From a checkpoint of a small transformer trained on Wikipedia: width 512, vocabulary 32000.
MLP neurons of a small language model. Each row is named by its layer, matrix (up: input weights) and neuron, and shows model dimensions 128-255. Each number is 50 + 10 x the weight over its row's rms, rounded and kept within 0 to 99.
After each neuron's rows, "fires on" lists the tokens most often at its 100 highest values on Wikipedia text that the model never trained on. A number after a token or word is its count.

L4.up823:48 52 69 52 71 49 48 38 37 55 42 55 68 63 40 42 60 52 57 63 34 59 43 63 40 54 53 55 51 61 51 52 49 42 54 50 36 64 62 44 52 46 43 55 57 60 54 48 44 50 60 51 46 58 54 63 43 59 56 60 55 53 54 57 61 40 43 57 67 48 53 52 54 40 48 54 26 29 65 44 50 32 34 53 42 74 53 35 47 55 41 53 53 41 38 54 30 56 59 55 40 44 49 55 45 49 42 46 50 49 40 59 71 67 49 52 46 49 52 45 29 45 46 65 33 30 52 40
fires on: " of" 26, " in" 12, " to" 8, " at" 7, " –" 5, " |" 4

L4.up1460:46 40 60 41 47 61 52 44 46 38 34 57 50 46 50 45 68 60 51 55 49 61 53 60 50 54 52 42 47 46 57 67 33 64 44 56 46 54 48 48 44 61 57 56 54 59 60 51 63 27 38 51 60 32 56 66 45 41 61 68 55 42 27 35 55 52 42 33 45 58 44 56 48 34 49 40 58 45 48 59 39 51 35 54 40 49 61 56 59 43 54 58 43 54 52 34 53 63 32 40 39 63 39 58 53 44 62 45 40 43 53 58 53 34 48 42 53 55 47 49 45 42 41 50 64 62 71 54
fires on: "\n" 54, "==" 19, " age" 15, " of" 4

L4.up1658:40 49 52 43 52 54 54 65 34 56 42 62 51 55 46 40 65 45 50 33 57 67 70 51 47 70 51 49 47 56 53 41 56 56 44 32 47 58 51 35 51 43 41 50 45 54 35 48 58 56 55 54 52 39 54 46 26 54 49 55 38 41 53 56 70 47 52 43 39 24 56 63 52 52 58 33 48 64 57 39 61 43 41 41 48 67 66 53 58 62 33 49 41 63 67 29 50 38 61 52 52 62 45 46 40 64 50 51 37 31 41 51 51 58 56 66 65 64 44 56 64 30 56 55 37 45 52 39
fires on: " in" 17, " of" 13, " by" 9, " on" 8, " operates" 4, "s" 4

L4.up1349:67 48 53 41 38 49 46 53 48 32 54 52 57 52 62 59 62 42 57 51 44 56 71 62 46 50 49 53 66 66 41 55 42 55 56 38 43 32 46 50 34 57 44 65 44 49 53 53 51 31 55 61 38 31 46 54 42 43 49 61 60 51 46 47 63 33 51 30 37 47 33 37 49 40 50 56 38 36 52 48 51 48 54 56 35 47 57 60 38 39 38 44 59 59 43 46 35 50 38 50 37 45 40 45 39 49 50 54 38 35 50 57 64 43 51 32 53 64 47 43 49 38 18 62 62 50 51 39
fires on: " and" 33, ":" 14, " –" 12, " office" 9, " but" 7, "-" 6

L4.up1764:55 46 65 54 55 62 61 46 47 53 56 58 61 47 27 56 46 51 43 23 46 66 55 38 48 47 34 49 48 59 61 73 54 45 29 42 42 47 56 50 32 61 45 58 61 52 48 43 70 55 56 34 44 43 44 64 37 44 36 69 47 41 47 71 63 57 57 40 59 37 44 49 50 48 57 58 47 59 57 47 49 33 55 44 58 51 61 47 60 55 49 48 48 67 67 47 55 51 46 55 59 67 53 38 49 40 60 54 35 39 52 35 60 38 53 63 66 55 64 44 50 52 57 45 36 53 61 65
fires on: " |" 50, " of" 24, " -" 5, " –" 5, " in" 4

L4.up1139:50 57 81 40 50 59 57 57 46 47 45 46 65 37 49 48 43 31 49 56 56 63 48 39 47 56 53 52 60 49 55 59 27 55 43 51 48 44 49 50 48 52 39 60 54 51 39 55 79 53 51 47 47 50 49 62 48 66 59 70 47 36 34 46 60 66 47 46 44 45 62 66 58 48 68 42 50 42 75 40 53 58 62 51 31 51 56 46 58 54 33 51 54 42 41 34 48 58 40 50 47 70 59 55 46 41 52 58 53 36 56 52 65 54 48 54 47 54 56 58 38 67 63 45 44 48 57 39
fires on: " until" 41, " of" 9, " before" 8, " after" 8, " since" 5

L4.up1236:58 50 54 66 68 55 52 59 65 46 48 49 52 50 37 51 52 54 41 43 34 55 65 55 48 69 63 49 41 37 55 48 54 75 56 38 46 44 43 46 49 49 54 54 47 58 53 53 40 42 41 64 48 38 53 63 25 53 53 64 55 43 44 65 57 48 39 44 45 49 50 50 30 46 60 43 55 44 82 40 45 37 48 42 38 50 62 39 46 46 51 47 42 43 55 51 60 51 42 43 59 46 42 36 53 45 65 58 42 60 43 41 50 33 52 55 59 53 38 47 55 55 38 42 42 49 49 47
fires on: "/" 31, " |" 16, " " 15, "-" 9, " (" 6, "–19" 4

L4.up269:44 60 62 46 70 61 49 47 36 21 53 43 25 48 30 42 52 45 48 61 36 43 61 48 58 43 44 49 47 50 43 43 46 45 34 44 51 53 46 41 47 55 47 49 44 58 68 34 56 62 61 41 44 48 36 43 49 45 56 61 44 33 48 40 42 53 35 35 44 54 46 55 54 50 56 63 44 33 66 45 52 44 47 46 45 71 61 40 64 47 37 42 40 54 47 49 59 47 39 46 67 47 76 28 53 63 58 47 41 45 38 58 62 65 41 30 51 41 68 54 49 38 48 56 50 49 53 54
fires on: "\n" 85, " \"" 15

L4.up678:56 62 71 26 53 58 53 47 63 46 62 46 50 63 41 51 46 45 52 45 60 69 47 53 28 57 54 49 57 40 44 70 65 51 33 32 58 57 43 72 35 45 47 34 53 61 61 58 60 48 49 51 62 70 44 50 55 44 44 61 38 29 53 48 44 46 56 55 57 54 28 46 42 57 59 52 51 47 44 37 69 38 79 40 57 66 52 59 54 44 41 39 44 38 47 35 43 45 52 72 45 50 39 44 48 54 50 44 54 53 33 52 63 41 39 57 52 64 54 32 52 36 53 59 31 45 58 60
fires on: "-" 22, " " 21, " |" 12, "|" 6, " by" 6

L4.up697:56 58 41 52 43 69 75 61 52 47 56 36 48 34 51 58 54 36 39 35 59 57 55 50 43 43 58 44 40 45 60 62 50 48 50 40 43 36 63 63 33 57 42 44 59 39 57 65 72 32 48 57 69 58 43 55 48 42 57 53 41 61 46 55 38 57 30 41 56 37 56 46 49 47 60 60 42 46 61 40 53 53 48 31 54 63 67 49 47 53 46 53 54 58 63 64 23 40 52 65 49 60 37 44 63 42 49 67 60 34 44 56 58 70 43 62 40 56 56 47 50 57 41 52 38 48 41 58
fires on: " |" 50, "\n" 45

L4.up997:56 39 56 49 37 65 46 48 54 60 52 61 44 49 40 61 57 48 36 52 50 47 50 73 59 66 62 40 60 44 34 60 61 48 38 46 31 48 66 52 32 60 55 43 46 47 43 50 58 69 62 51 51 57 47 68 40 58 42 43 37 54 48 65 37 66 47 44 38 39 42 49 65 47 67 46 55 56 59 55 53 40 40 62 37 46 54 27 33 28 39 60 44 54 49 68 41 51 49 56 44 43 44 48 61 60 48 45 48 56 61 60 49 57 58 55 43 48 56 54 43 58 42 47 45 48 54 42
fires on: "-" 35, " and" 13, " Black" 8, "hand" 4, " art" 4

L4.up1390:43 53 48 30 63 64 53 44 40 41 37 39 61 58 48 63 55 25 49 59 54 63 60 65 38 48 48 46 51 26 46 54 40 48 39 57 31 40 37 63 33 48 36 51 47 53 59 26 52 58 41 61 50 44 54 40 47 66 34 53 49 33 64 53 64 54 39 46 40 46 32 47 55 51 66 57 62 53 62 48 45 37 51 45 57 54 53 48 44 54 51 48 44 56 53 50 30 43 41 28 46 53 53 50 60 48 53 58 68 41 44 48 45 46 54 68 53 67 67 69 48 32 43 51 38 62 40 46
fires on: "." 36, "," 22, " of" 12, "-" 9, " High" 6, " the" 4

L4.up450:61 46 57 47 60 61 51 54 39 42 42 43 52 53 60 45 70 67 37 53 46 58 34 51 40 59 50 57 52 48 47 53 49 58 31 51 53 63 82 38 45 46 47 55 42 47 49 58 50 54 55 48 79 48 49 47 42 56 52 68 50 47 38 28 60 66 42 54 54 54 60 45 48 34 22 56 55 40 54 55 46 55 47 45 59 49 54 58 63 46 31 40 50 40 53 38 46 39 61 40 65 65 65 59 65 42 56 54 31 26 45 44 38 53 63 69 44 60 57 49 43 48 42 51 63 50 35 27
fires on: " |" 58, " that" 7

L4.up1775:64 58 55 39 53 59 64 66 59 47 45 53 54 51 49 39 42 39 45 45 51 41 62 49 56 56 60 78 61 46 51 43 55 59 51 50 35 51 51 35 50 49 42 49 48 67 66 52 42 36 59 63 41 58 54 50 49 48 47 51 52 45 56 79 73 46 51 31 29 52 48 40 31 59 52 55 45 51 54 57 55 45 68 36 48 58 52 54 59 38 59 41 39 33 41 59 47 56 48 38 37 42 51 33 61 43 46 57 48 60 40 41 63 45 65 49 75 59 50 44 47 61 36 52 47 56 43 39
fires on: "\n" 74, " |" 4, " " 4

L4.up1421:57 46 45 55 59 57 38 46 41 57 45 14 53 52 38 50 33 49 39 37 55 62 73 51 47 47 48 56 50 61 62 51 43 49 56 35 41 57 61 40 50 61 51 51 44 49 56 50 56 60 48 75 65 64 48 64 43 35 41 47 38 44 52 60 51 72 44 42 55 54 49 54 42 66 53 57 48 56 54 64 61 57 62 44 52 51 59 69 46 65 49 42 33 52 45 57 20 57 62 39 66 54 33 34 57 39 42 61 44 50 34 47 61 49 58 54 48 55 50 39 44 42 42 47 42 37 49 50
fires on: "\n" 87

L4.up726:43 32 56 54 54 53 46 45 53 46 51 50 50 52 53 51 56 43 44 35 58 72 46 53 47 57 42 54 44 58 55 56 34 48 33 56 44 43 38 49 56 70 46 56 53 49 66 53 42 42 69 45 44 52 48 58 41 44 48 65 40 33 35 46 59 50 50 63 67 38 44 50 40 61 46 53 48 42 50 42 68 39 58 51 56 52 58 51 65 65 67 48 26 49 44 41 39 59 66 33 48 58 72 53 72 45 64 42 70 61 58 43 54 59 47 47 55 34 45 44 33 48 51 60 56 54 55 56
fires on: " of" 53, " 1" 9, " at" 8, " by" 7, " |" 7, " (1" 4

L4.up862:51 33 47 51 50 65 66 50 45 46 51 57 68 47 46 76 53 58 43 40 52 37 59 55 49 46 44 53 62 31 46 51 48 52 41 75 37 54 41 39 46 55 54 49 59 64 53 62 50 51 58 52 68 58 51 64 61 55 50 56 53 47 65 53 50 36 48 37 60 33 46 58 44 45 46 65 61 30 57 49 60 36 62 47 30 48 54 52 64 66 49 51 60 61 41 36 61 49 40 73 57 64 49 60 48 58 51 54 49 38 51 57 50 55 38 60 54 50 48 66 48 49 44 44 49 48 49 55
fires on: " in" 31, " |" 13, " that" 12, " which" 8, " of" 7, "," 7

L4.up1622:54 47 80 41 60 62 39 60 58 42 41 50 48 55 49 49 56 57 44 48 51 69 37 47 54 36 64 31 57 50 55 55 50 57 29 43 42 58 60 48 38 54 55 47 58 47 55 58 64 43 59 58 59 56 49 58 46 41 50 55 47 32 44 63 49 68 40 34 41 57 43 55 51 44 43 66 60 48 56 39 54 31 61 49 63 61 48 59 38 45 38 39 13 48 42 33 50 47 42 64 38 49 50 49 47 45 52 53 54 29 53 69 63 42 52 45 70 69 45 45 44 27 45 64 38 63 61 59
fires on: "\n" 46, " year" 6, " Season" 4

L4.up877:56 46 58 39 51 58 63 55 48 48 41 49 57 69 33 43 63 42 71 53 53 47 50 61 43 59 52 50 55 56 50 66 29 63 30 51 48 66 59 39 54 48 42 55 54 42 43 65 41 44 54 49 61 45 49 50 48 40 54 54 47 14 43 47 58 56 44 49 40 47 50 45 43 55 60 63 54 40 63 56 50 37 48 48 31 57 49 54 57 46 56 55 54 44 38 33 50 49 46 53 42 63 49 55 50 55 51 55 38 27 55 57 59 61 53 51 53 65 59 63 63 54 52 64 54 39 49 48
fires on: " took" 29, " that" 7, " take" 6, " taking" 5, " had" 4

L4.up34:46 60 66 48 61 61 54 48 39 45 45 53 64 57 39 59 49 50 48 52 53 64 47 49 57 40 56 54 55 48 59 70 59 50 44 41 39 45 59 47 41 54 40 35 57 52 47 45 49 50 64 52 48 29 59 58 55 43 48 61 45 50 56 60 61 36 54 62 57 50 37 51 54 26 53 52 59 37 60 70 54 34 39 53 48 51 45 45 57 45 37 52 40 44 37 42 51 57 38 59 36 52 43 61 61 46 40 72 63 41 56 44 35 48 31 51 65 69 46 57 48 53 34 60 41 47 63 50
fires on: " –" 26, " to" 9, " v" 6, ":" 6, " first" 4, " low" 4

L4.up509:44 58 46 50 74 50 35 65 32 59 51 52 51 55 54 69 60 60 51 53 53 55 57 60 57 41 44 39 41 36 62 51 48 57 50 54 31 50 61 46 43 45 43 51 63 51 41 45 47 20 48 55 46 41 37 43 48 61 35 72 36 45 44 49 52 41 54 61 71 60 38 41 38 43 51 49 50 52 68 54 39 33 39 35 62 53 59 50 50 37 42 45 60 47 44 42 47 29 62 41 26 76 63 54 50 55 52 43 60 47 42 43 58 51 45 68 52 42 60 53 59 29 44 58 41 45 48 49
fires on: " |" 31, " =" 9, ";" 7, " San" 4, " of" 4, "==" 4

L4.up1181:34 37 42 63 44 57 50 60 54 33 57 38 32 43 33 47 49 48 52 42 52 43 57 63 55 54 43 44 44 40 48 44 67 60 61 46 36 43 44 67 39 53 47 49 72 45 48 64 62 49 50 57 70 42 43 63 62 52 49 55 43 55 47 51 38 56 48 43 45 59 24 59 60 46 66 63 47 54 70 60 53 38 48 44 60 54 58 53 49 61 46 48 68 56 47 63 35 45 47 37 63 51 36 39 53 71 40 57 61 34 59 69 69 52 48 69 37 46 50 50 34 36 56 43 53 68 34 45
fires on: "\n" 40, " an" 13, " All" 11, "year" 5

L4.up1635:51 49 47 49 59 69 47 53 51 50 44 74 45 46 44 47 58 50 40 59 54 43 50 47 60 55 70 39 51 41 64 53 25 60 24 45 42 72 46 54 50 38 49 59 43 58 34 42 61 58 49 56 70 51 50 58 34 57 46 72 54 51 44 52 30 43 63 30 55 59 49 40 57 46 44 45 42 24 49 59 40 39 59 47 56 62 54 83 53 46 44 46 47 40 45 45 53 62 47 49 46 54 47 53 52 49 44 54 36 33 41 46 51 72 49 57 52 53 64 59 45 35 45 65 53 31 65 55
fires on: "," 49, " |" 10, "|" 7, " –" 5, " is" 5

L4.up1305:47 38 42 39 52 74 41 44 37 37 59 24 49 62 47 39 53 55 47 47 44 57 57 45 55 53 52 52 57 41 37 64 54 62 60 50 53 37 52 41 53 66 45 57 61 33 48 50 65 48 33 55 68 57 54 39 49 47 60 57 78 46 52 46 57 60 32 51 46 49 23 36 39 42 38 62 53 51 56 47 65 37 51 56 42 46 54 61 54 55 44 56 54 61 63 57 52 51 57 73 51 45 39 56 64 37 51 51 50 26 47 65 59 47 47 53 60 62 57 39 41 37 50 48 53 42 43 37
fires on: "," 45, ";" 9, " from" 7, " by" 6, " with" 5

L4.up602:62 44 52 56 51 57 61 52 45 44 50 67 70 50 43 59 37 55 37 44 62 37 51 46 37 69 45 58 64 57 44 44 38 67 36 59 43 49 59 44 49 41 46 64 75 57 42 52 49 58 64 51 56 51 34 46 61 45 60 46 60 50 58 47 47 55 43 33 43 40 54 60 56 40 42 54 42 39 50 70 50 34 53 35 38 49 50 46 51 37 55 54 48 42 51 45 43 65 32 50 53 55 46 39 58 64 46 58 59 29 53 38 65 41 38 40 55 66 44 61 42 52 56 44 64 56 33 66
fires on: "," 65, " when" 6

L4.up822:51 53 54 46 76 53 46 44 42 40 67 41 52 56 68 49 49 50 54 64 45 69 56 53 50 68 53 54 45 46 59 59 38 41 45 61 50 46 56 40 54 60 49 56 58 66 61 29 53 42 56 48 42 29 61 51 47 65 55 59 63 59 35 53 71 51 40 62 67 50 40 54 67 35 48 60 39 47 60 59 59 32 46 29 48 50 46 41 67 57 58 57 73 44 40 35 55 38 61 40 43 36 46 54 45 45 68 61 52 43 49 58 49 49 41 41 57 65 61 55 43 34 39 79 52 62 45 51
fires on: " of" 26, " to" 9, " age" 5, " finishing" 5, " only" 4, " after" 4

L4.up759:44 47 49 49 50 59 49 49 56 56 54 46 82 52 64 46 41 45 48 49 47 66 59 44 51 53 53 51 46 50 57 48 40 61 42 64 39 34 55 54 43 49 36 51 64 46 55 40 70 38 56 64 57 52 61 50 55 39 63 65 61 55 35 46 53 56 40 45 47 38 44 51 50 44 41 45 44 35 50 41 58 53 42 40 46 51 52 70 44 42 32 48 61 48 54 41 41 37 51 44 45 69 48 47 47 60 48 61 68 43 53 66 54 35 39 50 53 59 37 60 48 54 54 60 69 71 37 62
fires on: "\n" 65, "." 22, " =" 4

L4.up1639:52 53 55 59 49 75 61 36 52 53 58 57 44 53 38 34 45 47 40 55 44 52 62 60 45 35 65 51 41 45 69 68 61 40 36 33 28 27 61 48 53 55 52 48 29 50 41 45 53 42 42 50 56 53 57 68 42 53 70 52 53 26 72 37 59 42 37 47 35 48 44 58 46 61 58 62 54 44 57 54 51 44 58 36 46 56 58 41 40 35 42 44 30 48 64 50 52 58 51 42 63 41 57 44 51 39 71 65 38 50 64 29 46 63 44 31 42 61 54 39 46 57 41 38 55 61 42 59
fires on: "\n" 78, "-" 4

L4.up87:60 57 68 48 75 58 39 46 59 55 61 35 62 46 25 63 58 59 42 48 54 48 62 41 49 42 45 50 61 41 38 52 35 52 53 39 43 57 65 51 38 55 53 45 46 42 68 34 58 41 33 41 60 55 48 41 67 52 44 51 42 54 50 43 65 47 47 43 44 59 45 49 69 34 47 62 60 49 51 52 61 59 32 47 66 43 44 59 54 59 48 57 44 52 22 52 63 58 58 44 47 41 56 40 64 57 58 59 45 51 44 51 47 51 51 50 61 39 81 56 62 51 39 55 62 47 37 48
fires on: "." 57, " such" 5, " bronze" 4, " Bronze" 4

L4.up899:56 63 67 37 35 70 50 48 54 47 70 50 49 56 40 69 44 58 42 44 45 44 47 54 52 55 41 51 46 59 41 62 45 65 51 51 48 49 54 54 43 53 45 43 37 45 64 43 66 39 48 51 52 37 27 55 52 44 56 48 38 48 65 53 42 66 62 46 49 48 17 27 63 56 64 77 39 50 53 45 63 48 35 57 55 46 43 48 51 35 47 49 53 44 54 48 39 57 25 57 34 54 53 32 51 54 60 52 47 58 47 42 54 64 51 50 45 63 64 32 54 44 41 51 46 49 51 54
fires on: " and" 22, " " 10, "s" 10, "-" 10

L4.up164:64 37 63 52 62 58 69 40 43 57 23 50 46 71 48 39 52 47 50 36 38 44 39 64 36 65 45 61 53 60 54 57 59 52 48 26 39 49 60 23 50 59 52 61 38 49 47 52 50 44 39 54 52 63 44 63 52 54 39 46 42 34 47 58 58 49 46 53 42 50 53 63 48 54 51 64 72 55 55 56 50 43 47 27 52 58 53 78 44 43 44 50 33 32 55 53 40 63 55 51 38 49 51 44 40 40 59 64 45 43 43 37 47 65 59 74 72 58 60 34 41 59 47 58 57 44 51 44
fires on: "\n" 66, " as" 29

L4.up758:75 63 53 55 50 47 42 48 64 55 50 56 44 62 62 62 49 39 37 57 49 61 60 54 53 63 50 25 71 60 70 55 44 47 42 20 41 55 65 48 49 61 42 39 41 52 39 29 61 56 51 60 68 48 42 50 45 34 58 56 63 38 51 60 41 46 48 31 48 50 57 45 44 33 57 50 44 44 54 61 53 47 42 51 45 57 53 48 56 70 46 49 48 58 52 53 50 66 53 50 34 44 45 46 47 41 52 39 35 57 53 55 64 43 44 43 58 61 72 53 39 48 58 51 40 59 53 37
fires on: " and" 52, "," 11, "s" 6, "-" 6

L4.up534:27 43 60 62 45 49 53 61 35 40 40 38 66 45 51 57 47 40 51 67 50 54 58 58 46 56 56 62 59 63 56 69 45 60 50 30 36 43 50 35 44 59 36 44 49 57 41 49 40 48 39 78 68 60 46 43 41 43 43 60 40 43 29 59 43 47 40 41 42 34 35 49 42 36 49 36 53 40 57 52 56 52 41 53 42 68 50 52 48 35 57 43 62 56 50 69 42 42 47 53 48 42 38 54 48 55 30 47 40 49 36 61 56 54 45 57 52 33 63 66 50 45 49 73 48 50 40 49
fires on: "\n" 78, "==" 11, "=" 8

L4.up974:39 35 53 58 51 34 53 54 62 50 37 47 63 59 44 47 45 48 39 56 53 51 42 45 71 55 62 37 58 55 54 43 51 42 60 56 53 62 58 42 34 48 63 44 53 59 56 39 41 44 29 60 56 37 65 52 38 54 55 62 53 47 52 60 62 50 37 40 56 50 44 34 46 47 64 55 44 50 48 79 52 47 41 52 43 47 45 52 44 54 57 58 50 46 38 53 60 52 58 26 48 67 50 60 50 48 63 53 42 57 57 32 44 61 48 54 39 64 39 46 56 55 57 65 37 56 47 47
fires on: " 4" 35, " was" 7, "nd" 4, "rd" 4, " For" 4

L4.up848:61 53 47 38 59 60 63 51 45 44 47 40 36 53 53 65 57 50 46 45 32 59 49 49 10 48 58 55 43 33 61 66 58 62 44 60 45 30 57 43 50 59 52 60 61 52 72 63 70 52 54 67 46 49 51 41 44 35 69 44 54 56 42 41 57 53 27 42 63 55 53 57 46 54 55 64 50 52 60 58 48 53 44 48 32 46 53 53 60 44 47 43 56 54 52 51 54 55 35 43 63 53 37 41 64 28 55 63 48 55 48 51 39 41 33 58 46 65 49 52 41 56 49 68 44 45 32 58
fires on: " such" 24, "-" 13, "/" 10, " and" 10, "===" 6

L4.up1496:30 48 46 64 56 62 58 42 42 44 49 37 48 52 46 49 47 43 59 60 55 73 48 54 48 49 55 45 52 47 51 71 44 56 53 47 40 37 57 47 38 49 56 50 58 56 39 46 59 53 42 60 51 60 33 41 58 55 71 56 42 36 49 48 39 42 56 51 62 55 45 55 46 45 52 64 58 26 60 42 46 45 53 40 54 65 60 46 62 61 56 42 56 40 46 32 37 58 54 60 30 57 67 43 61 55 51 39 44 51 41 53 62 80 49 62 49 55 62 58 67 35 45 65 46 68 53 44
fires on: "\n" 76, "===" 15, "==" 6

L4.up160:40 53 47 60 60 55 43 48 41 55 65 35 32 63 44 53 53 48 46 53 49 54 43 72 36 48 40 50 66 48 59 57 45 58 58 27 55 45 68 40 34 45 58 63 49 53 47 57 41 49 50 50 45 61 63 47 62 65 41 48 66 32 47 56 48 68 57 56 59 68 47 64 57 50 45 74 43 31 61 61 79 43 59 65 49 58 39 51 38 50 36 51 49 29 43 42 52 60 59 63 54 51 50 47 67 59 57 43 48 45 44 51 45 44 51 61 53 48 51 69 62 35 54 48 45 41 63 57
fires on: " they" 41, "first" 5, " opening" 4, " each" 4, " it" 4, "\n" 4

L4.up169:48 60 52 37 42 70 53 50 59 34 59 28 62 56 50 57 64 56 72 36 44 43 51 46 44 54 54 40 70 45 42 65 51 45 54 65 50 48 51 45 32 57 59 57 52 59 49 45 77 29 68 45 36 41 51 60 50 43 49 67 40 48 53 47 71 57 58 47 62 51 40 57 60 47 46 60 61 41 55 37 65 60 63 57 38 49 55 58 40 60 41 45 59 44 27 45 42 49 29 55 67 45 50 56 38 50 51 39 47 46 48 55 52 51 58 67 64 50 58 59 49 51 48 65 44 30 53 40
fires on: "|" 55, " result" 9, ":" 8, "-" 6

L4.up1103:63 50 60 41 35 64 54 39 55 47 51 66 60 68 61 35 45 38 65 49 54 48 42 40 59 57 55 39 53 68 63 68 38 57 45 50 44 32 72 23 40 45 37 52 76 49 34 54 57 49 47 76 38 39 64 45 37 46 62 54 49 54 54 61 52 48 45 29 50 48 42 62 50 42 58 43 51 61 57 49 68 48 48 51 55 53 30 76 63 52 36 48 48 53 52 41 39 47 62 46 35 42 25 58 44 61 48 58 58 46 39 46 35 52 57 40 60 56 53 61 41 58 51 70 58 53 58 56
fires on: "\n" 76, "==" 7, " the" 4

L4.up1426:56 61 63 59 60 55 38 45 50 44 60 42 49 35 36 67 64 54 47 51 62 76 46 67 50 54 66 36 46 65 56 48 57 50 55 54 49 44 55 56 26 46 59 48 66 43 48 40 52 53 60 50 52 52 43 45 57 42 55 69 57 47 50 41 72 43 51 55 59 45 55 43 53 38 61 45 42 46 53 53 62 38 52 57 52 47 70 55 74 61 44 48 54 26 51 29 55 52 43 41 43 50 54 55 63 44 54 48 53 55 49 45 77 58 44 62 58 70 52 30 64 25 45 48 46 56 50 52
fires on: "\n" 70, "===" 17, "==" 8, " were" 4

L4.up642:71 39 68 53 54 61 53 63 40 55 64 48 49 57 45 40 59 54 42 48 41 60 57 49 51 36 54 53 22 47 63 74 40 46 45 38 43 60 65 38 48 63 43 58 59 48 48 62 62 40 59 51 52 38 56 52 49 52 47 54 49 60 51 52 44 64 35 44 64 39 48 54 45 58 55 49 53 53 59 47 61 51 52 40 41 37 41 48 69 49 36 36 44 69 63 52 41 56 48 43 47 44 44 48 46 57 46 75 58 56 44 57 57 73 52 60 51 61 30 49 65 53 46 42 41 53 40 44
fires on: " |" 70, " 0" 13

L4.up1004:54 43 49 54 64 53 63 35 45 56 52 36 48 52 26 60 47 49 60 48 35 56 64 59 46 34 58 50 64 49 42 61 37 57 34 45 47 40 33 53 51 37 55 46 65 69 48 58 45 30 50 54 65 60 54 44 42 48 71 44 57 56 31 33 43 56 43 61 43 47 48 41 42 55 55 41 30 41 49 51 46 45 47 37 46 77 52 50 53 58 37 44 63 42 49 47 48 59 60 48 38 57 61 36 41 52 61 43 61 41 52 39 51 76 43 39 61 46 58 40 37 41 41 46 57 41 52 41
fires on: " with" 23, " on" 11, " to" 10, "-4" 6, " at" 5, " was" 4

L4.up900:31 41 51 28 44 43 57 45 41 47 53 33 61 60 52 59 64 43 44 42 46 50 76 60 40 42 46 63 55 44 58 42 55 66 46 38 29 61 50 53 47 47 61 58 57 77 60 30 51 36 48 50 43 45 48 53 47 55 53 58 59 55 55 60 61 48 42 53 57 35 54 56 44 57 55 45 34 35 42 62 44 51 44 38 52 46 59 44 55 50 56 45 33 58 43 40 58 67 43 34 54 51 54 47 50 50 52 54 54 56 41 57 50 61 41 52 43 52 50 48 57 37 59 43 45 59 41 23
fires on: "s" 30, " of" 16, " government" 6, "." 5

L4.up1088:49 65 57 48 50 55 54 61 57 44 58 49 49 38 51 47 48 57 31 59 48 54 38 58 50 52 47 60 42 65 62 51 56 72 30 40 37 54 63 36 38 43 55 55 56 33 50 37 58 43 54 65 42 59 59 58 65 49 62 50 46 28 39 60 47 77 49 45 65 49 54 49 56 49 42 43 50 54 48 48 61 50 55 49 39 63 41 40 36 53 54 42 31 33 52 43 30 52 44 46 50 49 46 45 79 42 49 54 59 45 43 44 52 49 46 48 55 49 68 61 48 45 46 64 22 55 46 46
fires on: " years" 16, "s" 13, " Party" 13, " year" 6, " days" 5

L4.up1084:37 75 47 36 68 49 49 55 35 36 46 43 57 45 72 50 56 51 46 46 38 68 51 45 62 68 33 45 40 79 54 55 45 46 53 47 39 38 56 27 38 82 47 54 46 42 44 45 58 33 43 76 28 44 47 53 57 45 49 56 51 58 35 44 49 55 52 47 53 56 52 45 64 41 58 49 38 37 61 53 55 44 55 58 48 50 48 56 67 47 35 46 59 43 38 56 41 46 42 54 33 35 40 48 58 49 59 53 61 49 60 44 72 56 38 32 55 43 47 74 48 63 34 64 56 81 51 46
fires on: ":" 33, " to" 28, " would" 7, " served" 5, " of" 4

L4.up1059:46 38 68 56 71 54 67 52 55 66 52 57 43 59 46 51 60 65 29 43 37 43 57 57 41 49 30 43 68 51 61 82 35 77 35 44 38 49 67 47 57 40 57 58 60 56 40 48 59 41 38 55 47 51 40 48 41 44 48 54 57 52 37 65 48 54 51 59 64 58 45 56 37 49 52 60 50 49 67 52 39 43 48 60 61 65 51 43 53 53 59 57 51 38 48 43 75 51 44 45 53 42 55 60 47 44 65 37 32 50 52 36 46 61 58 32 54 44 54 44 56 42 63 64 52 40 53 49
fires on: " |" 60, "–19" 8, "-" 7, " the" 4

L4.up1650:54 55 86 54 51 50 58 54 54 51 75 62 33 39 47 48 58 56 54 39 51 61 51 42 58 66 63 35 53 55 51 55 38 56 50 35 46 59 65 24 36 43 44 45 40 41 44 32 54 54 37 71 55 63 41 66 48 56 45 47 60 47 39 47 47 55 52 51 50 65 48 67 67 49 45 49 55 50 65 58 57 45 44 57 69 43 48 54 59 48 54 52 49 54 29 50 67 74 57 50 30 50 47 64 40 48 47 42 39 68 78 40 58 67 49 36 65 62 43 46 49 38 40 41 48 56 59 53
fires on: "," 17, " and" 16, " Republican" 9, " White" 8